MLP neurons of a small language model. Each row is named by its layer, matrix (up: input weights) and neuron, and shows model dimensions 0-159. Each number is 500 + 50 x the weight over its row's rms, rounded and kept within 0 to 999. Numbers have three digits each.
After each neuron's rows, "fires on" lists the tokens most often at its 100 highest values on Wikipedia text that the model never trained on.

L4.up555:428319511423520534553518385518390484428402526481437455474538451492511471516517482503491479435496411545496453492534484458527529501486508555511541546454573489409578467485502490506453560522437446577498512502559490528585473527528497474466478581483546490506589472574552508505479438549509564601511523458464430503528504527487401389507569452463480520512528526534448510481617508528471399492613473533506530434542388486441489555521516468423452491492521406555533572505545587466464466476441543
fires on: " years", " (", " year", " Center", " Year", " Sho"

L3.up552:573518504520416408459542473444548412507536474570485503421476535592493494464442504549478418449499477489546582582504545499526502479465499460462457478442492486498527453447508434535474456482573427453497531532536446609522442472520570459497606380564393394551460504594456549520426480540564570517526406530471563527545532470487524413493432470499520504451518509482576575550454489470517598545391446405533569437492496560494541521488462516546456526518474540546395526529529512582443551505536552
fires on: "man", "born", "y", "vo", "bb", "an"

L7.up474:511534517542471544471478428475548545549535525495553513474495483539482487513587498437442584474570474391545502503547437443520460537483478515461392516472586423453486508482403453559532468505444437414553348530413494517525546561580522457507568559484485581521541479519593462629516484566516440567487487509529527437578504528435481512526458481509442483508519419491563480455500573481475551446554530599470496525608526415506427482540516497454491519505542522513544541406436449501540569651475480
fires on: "wa", "U", " Grade", "ga", "ju", "go"

L3.up584:383377563450479535481500605523433592465540436432480624493593561481460517487498471401538561460574614440473490370524442476482525485507537458501471487402520469523530537573425530517451497580466444484430485521522517470496461497530503528451508615521550530503538448595522550527454494541490428491601506432509413420487495538469455544475503463436546454419416434550401471566513510492490437466501512469490525569610504462452465525451516494533473550468532529455472532531459494459490535533544501
fires on: " only", " would", "%", " each", " Each"

L7.up354:594608429466462473534561457500523537482563517510476462540509436487485471486417479418581547633513555467479539489453575438520510460500501433482460550526537393539575459486476418484554441570607561436483568460523464441490488584459492474599595453471494505544456489555477556571529548471575488446421483531496489531404511544472404522532473524447474452486485607538504487459497578557443515532517523501558477495473472553526554476558573475490556447486493459602523630485621456520528472518481514
fires on: "li", "ri", "tri", "vi", "ro", "te"

L3.up243:528495488526551483470443430466484473532468489551457551495467412553442497496500419540556588515392532497440465448480459533542601491438545525563566466476461609516443522458533490430494428506533490466490525565502569500464365457485448486422491485521508545573395500502473476527442412522438506472512535493528486424506490547561347505469466457524500538540500502472547592547441601444466418550622514408489580546515526522426506544471522527446534586568515437497528539537467467422620508547499484
fires on: " /", " League", " of", " on", " made", " ="

L3.up763:469448522547530454487476467576455554561549489533519543507531532493450487536604506545506581511392463536530418577513495480525411575541530511467498498504398481529445560494500509489554448458501600501415473575542571594543533511464440434438448451431444442454489483480468483470491555503505448461550498456544529476533568477548505517491456392479418463503438554508630524428508439498491423561451562523511618557601475584413519499477573496501533524541422463495456397432473499416523553430556536
fires on: "\"", " election", " October", " November", " University"

L3.up0:588486527480458493520522434462566455523532499468516534507412566479620443522526458500522480400528491479482544608540494537481524528499438469537509450585486613505467504497598500460533539481446583475559573462583525540618541463479489527496488445535559431379494448519481485438430511590556513459412529430449477565501439461419492432493480420491469482568502491494511555473563421533448477501429502467534404537493549477446487589459473537534430478528533422485419476569543499414466535538532632
fires on: " under", "g", " comp", " Comp", "Po"

L3.up509:449535494451396501481464495462520464499497599487432491490457492515533490453463538524603504414416573523518518462554601462514484490576518514487550552563556464500590487544533560479441466452471487453612489512564571484527555514429520452500353522521499474475454516472483529542450545430415508505511450433523385494466439483515534540523533374468525416542556446465425528432485491522522490542466612441423506472436569450470455551521489534422459521396497502425494551539508482481606566447501606
fires on: "é", "ab", "è", "avi", " con"